{"n_layer": 14, "norm_eps": 1e-06, "init": "uniform", "lr": 0.00488, "beta1": 0.93, "lr_head": 0.00339, "batch_tokens": [16384, 32768]}
MLP neurons of a small language model. Each row is named by its layer, matrix (gate and up: input weights) and neuron, and shows model dimensions 0-255. Each number is 500 + 50 x the weight over its row's rms, rounded and kept within 0 to 999. Numbers have three digits each. A neuron's up and down rows have the sign that makes its largest values positive.
After each neuron's rows, "fires on" lists the tokens most often at its 100 highest values on Wikipedia text that the model never trained on.

L11.gate436:459427563535514560542411496496498472511530441556449553499516428561464522443446520459467488550523507608569553481496525462565497500556437459539563496413506566662478489512500446507516489520436499603507511455369453530544451529522489549581627461515470560492560530536411480495498486521451534536507475538518601476534483497447626501575535415457470465493512489456536463565429552606452469543537476536536556435429536435483500495455509481401326566447491600433396481503531508465425512473463505552495523484599429613529501477497547494490538473525551444407539476491436466530505451483495485470435440469513523525494527577550569526490501537412586547453544581479434533522437473524479489461441548496465431497556460510444538565497536480509493426524507557460497531557514527494387593471514403
L11.up436:463418529554415588530529592498539388486432467530493546549506530467526543480409494423469558451543445500591477526472446499519430515499501490531432541465544447515585474571462492466529619462464509443568460586448521440490474493494526458524499440433446530492529521567551514485449517497511548518493524564445473464513397583456442489506545509482564555461500526497589446482553506474586560566486444446497534428563499520431445487581585509425447475559483424469515593531476419527499512553512550443510493578488421513574537559428450516398466485555459459426494526529503523518506604388522461430541403457508495466491543617456572447595575544406580599521471515593517437539514440488455547432479537514465503510583558496502481553477583538486549433471495411537497547555563512530494545524525382
fires on: " the", " a", " in"

L8.gate586:440536359479465443474516398476499527465549456435476488465451478409504597511497496495579515513465556454397542411505454470492433560460577443423412454566554546491492444443451452490432472461561422446567489507532500493456504546381478535454512514467507474484428555433475476495425402546454453489455493480550437449529455490464504476472475583539464426567521587531524506520415429462460605519490476491514484545420537482516480495507424611585537521462354448432477452495539554510487466567534491521511515453495540513448449578492460487576434601499498558490614544434522495523431520504474467446532529525571402545504511529527499532515528544557495567478437494437521555547558529568337483510481482457499461428465428550590465411472424529463529539547528468506440496420399543500464500478495534
L8.up586:518570386499503469487546455488510558479471537477517535520544461531551519496424559435481385419476409444494497437459458447430488444495491445566476567500485362523521516448573395477491470551490499539449547474552458561578511501533491553543616470442506534531528551459474507482504548459553479515416475505559510468369504539520505526514423432551541497527511522567623466475531484545535546491551500404531494468587443479511533461512475464548481592506589578439447533538502487471513543471499540445488532517488541387485589626528485595515491592491526575542438468492420539521556557448455436491426553482446518517497452601542517550436378435471479522466497511461542385607537510530427585484515437511459440466430518460504536548456524545497592613563515462530499491478549522417589468446530511
fires on: " that", " However", " A", "A", " a"

L8.gate103:506471589577474590487477469464502577534488514595493522472543566514482485509427488503555533457499428505425514556488473498526463496570437544537421585524489603434583449510541547576545492530517463463616495486530457515477561543547562553442445547432520576477405456484473529440537425503470617578461437494573578544515507511439502490545464470462521513581501557491503490576406489539535531513618540484523465498461501534449445595465590486463546538451479507492424437475461445571563396446533497484399505510470570556547486514543450506466587537530491535493499482490538489481591475437513498469533474478548454503489528425563496438468573491441484531537480525573393481506436607428486431489402567454493552563461548502484417517486521416505482441455568441426639474516509427533473610497574398
L8.up103:497401498570482546520521573487584511501439475502537433545539495550500474541551565530467506444540383518481442402440494456550513504532518532465445498520519450371506395456491513460512547476470554494489513466530561473566588459483506546498500441475469456544430407451470468472448613574491438541514470511507502429493430501412558487527526542531569439550448498483565526526470528586456567501581455548506510418543590573527427508480442527488490610489499433457418433565477505565601598454648451457493544513472514464484499459429482572507459507493514496516543478466485493551450438482382527485421548546409442474512468512509513445487550536465468554558568578535548540460406419452479463498540518507447603627444499468627497471527517492493576506565494424460519483517582574422517539487460423
fires on: ".", " It", " [", " in", " do", " Up"

L8.gate613:477507557517579562467487524483499452495466471532485485445509548492506437535500547518477475490468611455605517526401498551532525529597540474506402576526453621488479553483580498535520479492509432593574423476521468479502436454529529554525473541442483490453488485525467510528490460489533530558460540586551566482532465468434450507438450476463483355426504444482487503549552504501527550435535547433482484485485569459510504535532493482466564438517494439610423528483520538542510489425449524472555434499570499623673511508502398527449477558490454465526519490484504387387535632509445484431340509484491460431399489461571507559541499460550489496527421440406493522431547594487587495514501463529544500446565555475552517478451448500446536494516590463408523515568479485603486503525550452
L8.up613:491558474501562576582507494548526563561434471426508501503481434437486518532500555506494486449530593443487511552546470529498468426561526527538520543433468532509469525528508488506498444430534473507517480575447482550514597507518482550531609454488468454464490508465544593424385483470471473604487464434516529474472546592515557566482539449543474419548510500505570440517420542541522529406625462401530482488577475461561609563492580479564501415529465503506468407461536538601474552458578407509465419594525397418527465503440523499489503485449494374516452546461477522554539475539495480550509510552459416486624515378523516538500454507522534515538479505439563418558488509543484489422434408509528504457515518449565427481507529461569440542574594458440532549545495449625461505492431454
fires on: " Ch", " L", " G", " Tr", " ch", "St"

L11.gate185:434490491476479522383555437491546483488495466566503477552469458519504579569511455499422551476469512498527372484552512544455559483529497431408512542490480543536482553545499538586454553523494518475543511544567470470442588548431551497458549424485498516533525518508526487434544402601510454507601479437479529471470472399528463522424551441535448455502502562427550544470462460479500431354613483415489560492426558480500570470546544484521400534575477500569556575523578574427434489540486434474569553428537542556494500426490536566486483546430497402474445511523534576537552550383524491460408502500473431492462471527498586518456529419544515522511447571571551424486477610472512531469431559418529413505538551504488580505453484515491562552593495494493539463530492507564558618427490493
L11.up185:438587600588456670528471529461519530462395496532555463510588462504519503457435561502402574510455479540489565490591499443481475535489496477445529442480544533491440465493476536459569532379523535499586452496472493482502516458396605579487496539485406536527464483452444543519442495419466481496424459446445478548516590414524509517528562501471568477530504502478539579527440455435518566495653479495383474468461612504490497532492404511455521533531533511524461500515508514483415519493524477402558541488506527400546474570499498440495478522430622530499439543467428456514520480435518512431496490503476537476514513499467632429489533624489542578528499508528393512506418504405489612457500487536456555540440495486543455579495500571524473541555484439569572510511470527438504523466553509
fires on: " the", " of", " other", " his", " various", " among"

L11.gate489:590542608529497624527445430481540579543486496540518505481447585486575534462427553460487576457485539542528465441482454660446549517494475446428388472458458523440492406403549499619508561486561517479566462465492442586541567459497590569441510598469547496518547413539497488478537461520529467588600467536471506494426444471488552549473400513509454500470448514445544605532435374442568488486554558452548505450428539566496526576548445488416557453439453480455426442489480411540526443430498527495580525488501568541518562507458487498481541485478525512470476518496482455526623488475493498485522436462402470528428446450543502474538487542547434489568474506486515457485466583481558426568463529436571555513529434472474472532511480442525429521491533439477446465536449468531449485424537473
L11.up489:485532484493526498474505461554497523532544468514402472495463474506485631452421402542496420468456463446482458535501570488473508610500434541471504578512549460494448632527466596523476618455476499474477440490604485509524473528531529479529554469531580445590507416575531523502515437449517513435396486536472488459478480517501464575562459443514552562494450473452484561556538416568548479491530437502507480552568479596529487590559533528559514456520441474547504512493523445507514537455516637530435432527469442436467491489523485483523505463539444487641507453435484498506460527520492445517661443390443531599558497519452557446462499453469585518452391593567554516467504570451516463438487591470519467422480555475533542552477597480454496521646520470471519427479474546534449457496453484
fires on: " Ch", " ch", " St", "ch", " Sound"

L9.gate117:543473500394588491445532419539565554449495515469568493532528447453466577499551546519446604522487537495498540479513529523476465572458453493495500421527571501461528447530466493539459476491464520492525433440505538477562581481469494472565572550519538544447488552544464491460458561476532518468498451514538515475549540456460430549422552515571559513468451557521475472392456584566501589504412464462476395418424417478443467471505547584604525430432379509386539529534544545440485536531534554506436563592526525419460530546543548520450479451516425461423600494505512504491495478445476564512503564462481453431510617473586488557572457451533598414517505402501477532499559472536488603641539529480488471493389511579532458462491525504539568522560470549537484492447604550518465395523534502
L9.up117:518480353471483447498429472544475495490552471463569515440502579472463497567537591461377398520464441484448526463479517426484548462514474601454553514531502551502544523501411575504516563512475508554574442522506486441513492555470486472481526563558540442618573563492471512485421521484472588555454555591404557565504510528512472396445418419547484522426494449442587514535451466518482453399445496496458435385498416527585514475503460497630442420476507495508460600477499522502452544569486465524439441487495527586536494430473459533571520450561529420550477474510415407471537553440505515511452520527509438486478545513483432554499415487456433555563435596628501473451543556527544545512516510491537478510439472458462523501413437444515493516549450487502537479420546512455410522487503415
fires on: "A", " A", " a", "-f"

L7.gate110:470527522478366461469457531427558569518489467524500616542506552505568502580481503523457564475521427473572561495499489518473503430453508522546371514420463505481505525572399458521462443489629567475559448533506458493564445500551487457494486504562473514520448499472506533467540505441489481524500475503479468571526456452591454524554467435528548489559548490498504541464486558409517449454394530519478472424530427461463598423571504559503448508514458523585567570475528455494415539525568534616511543506458504415536456516494463452544522340458559513475562471438492508534407512505472497567524479377525627482511473545546506525511444441588555452525459493514470484405551365561549480449510499466532499521430525538491427410574429499475444516521459541480632542425582449484463435490481536
L7.up110:504440493530493591507528538459497438442554465498504508518462587499530416502548439539482491460567550594496455479490460472475506519352484501589544440520540603508572509465519541529479537490485514516624430477565486526504582432463561558523446557569360445473426462557454591549582488474446561552542485550515467534493463463491514618534504473495510528509490529478598473512561581461459499530539548516454413555457490401505492532614491467450609453520489496399484474604479513586494481468393519548560436479538437560437486553448564449459417488532449499471505541516464530399486512431422477604444504557523468531571563544512520453529406562462533460498534480528483484469521486612481516589502497506505457537501484446574540486502546496449528487377491450534411493516530526498474439561494368
fires on: " A", "A", " As", " One", " as", " S"

L11.gate493:487360629442522371584489448528543576429501460448474546549511468543519501409536424458461528537491451568465432451482493522506552503534452546548537449437424558452523521416416394525490506529474452561526528515496471536481522498520442517566509447528448479516493462497460508438455528484454544371520526544425540478453442414536464504468532518534527500497470398535597484508519513501453497534506448471516514485591431416476563505400445511438514551550488475428475482513434504589453523445561551457494516498552476570579482486467529520527428527491482523553463578468523520451607530467551512519490502477435554572599478488583477405579599490523502549465413460476504449534448464529408478456499529381604462503545606526522477524578574468428478514554517531564446529555531603531444478435605513
L11.up493:478433446500552472526542459487473521531532519459502449446575453461549492519531519541492502439463419495524524466431443522533493482474440543501437524531481503550474444430598544436543528541522480506521430480549558521523557473445489452536518433497598631407513521463480497598577477491490434463453450509492557464541393451536489449554502474516502488444476526490627493509521511399511552499577516559575491598515491381578462424526473520500486492536585572432486615496522500522555486566448514439476580593512540434552467621500415529522553538565522537558498409484559573478461517510406584510511525483455518469488429459494503444489630509507544552503451483544521515478505487447542546510538500521538484465520473638496433528524506548455543564480527442600404412386566605515605500550603467
fires on: ",", " the", " in", "19", ":", " |"

L11.gate356:535522484409518541441441549473399458454508440479551512538459497486578490560433401528469541481521513506502559459522488580595522475503551419534497570412449582518531468541441504509468512599470488460514449540455524558466564425494604505543487590511482564430487442499392514550541461495474561476535453443500558417361441503481503497448424432516547501438486497488452544545458547496522487560476508464506369504455594438487446527484502592563437465498502626482455406495506534547525569589490520504452535444492485440465604569470528524483430502425465484475495492480491426523529488422531592520460530438561561535479575526581464547571484483475496509508517410486505430600565423563507555587427491609548518416564455451459532469522496462510472546485472517512630536392522525499450428493498507
L11.up356:661526524489509515505611447532466514540477480461574447627427672437494559494419436398424454428459555430485513524464476534496479515463588454532523511427468498512460511494517516516459510547526499516497510564574474553386484459518499488443476459497532395526494458474545467508468487535489504577532432428631479510436432516532447471537484502547496553538540463485572555387598591513478555556406528480487558487447512463607614486467552494504527471517493474505507525455474541516530474598428434474512497504432422482540497534490558579541488446538445513515503572510547559393442471490529455545438551489497525534506554462421468513457495503553515461499536545455510482490521595432540549512557525470568462465527499456555456561467625559530513441486594529397544424465580553482544447485482434
fires on: " a", " A", "A"

L9.gate35:431509552492474427538633514555434513586459528489445479419527450512477473428484564414398467533506515516630512454438517515498524457498499480486508548499500462494481552539483542582511485472553467530515520504484508613492443522392528510420500444545510415519538516430451464502406517544538478549532523555465534351415538551451492514515556459484489502529569533453515427564465432493483586444440540641530480510499624483441470450549442464433471550500411560467559502532524533424441484465532540480574571538618475451463502467490494483454451454377541465477551564528481545480508487554529573589439417467519537476534489597442498503518504427498451471507591492507482516607487512583448470489462529451485563580498432567550466423526531649515519531444491461501527539525497463566497488390500540
L9.up35:547475474503479496552449440439440391404545539621599490521516475541486565498496460499478470498483520430579510403570534518555537509496587481467484414501581506487486592536434452427459542541616510541495408509615501528459490415437523517489449527489522575512540410493532430516495560537604495494473492467513581483467517533363488516531552473559573547401509548516564460431447423595441482521523455559550499506492495429535390524526542462541440599560522528476523608459489446489407534486546489562490497475543556462512467493467450504554528451534525524465506500384495467548458418498579475511442482499482451464474558525420455543445500528460517536518449553457559477493511503572417449436524547431453477410559509629582524406432511517502411500518520495537528526576548441577460556478492482
fires on: " the", " =\n\n"

L2.gate348:493490519407547534500438485413552513484552511530517483577592404510493499532553577447504487479532439523460570583468388397384524487527447495510516462484498512543465479456425451491420490468457628553446556476454517542565473459553552447480410447519544478478454553479519488540426513545531424476452493448439466453514513524404494516451507474487523536472503540520456488479451590435567502469513561529561547493485481577589488445554525548559530495511491512497464494445465460563497527409521464531448595532567480523480566520454548481530494517422397578459516555572480606514562516533557438525427470521482467448452446564480502497562438470460458507508522491512373563563583480439533468506460437393528502580418550473521429536622544540492456530492439630447521424415478639517441416478480501
L2.up348:552432407575564570485544607541550521528553462499556653545475454546487512503413534448423535511423532562545544547486531520470426488419484498515481394445584518557508399503582499525493419482491478458422473438562509539497453527495612477477534500490513487507518511467537428567469487430542544516468461480532434502582511496489567527470494574477522500490469528461418526529412553425494554526492485473422508555532557582474607574581492438529524509452489474541455578447493477475438487499475579543527468482421492524524484549433560548492462456665510505540481558572575446588533499535507464455496498468528491462477470596563481544454485463460464408487476484531518489562462548564569529483586508531541553472463545443467577584567530525508614453532402584589397455524556478471574434454507476
fires on: " career", " life", "|---|---|---|---|\n", " term", " daughter", " author"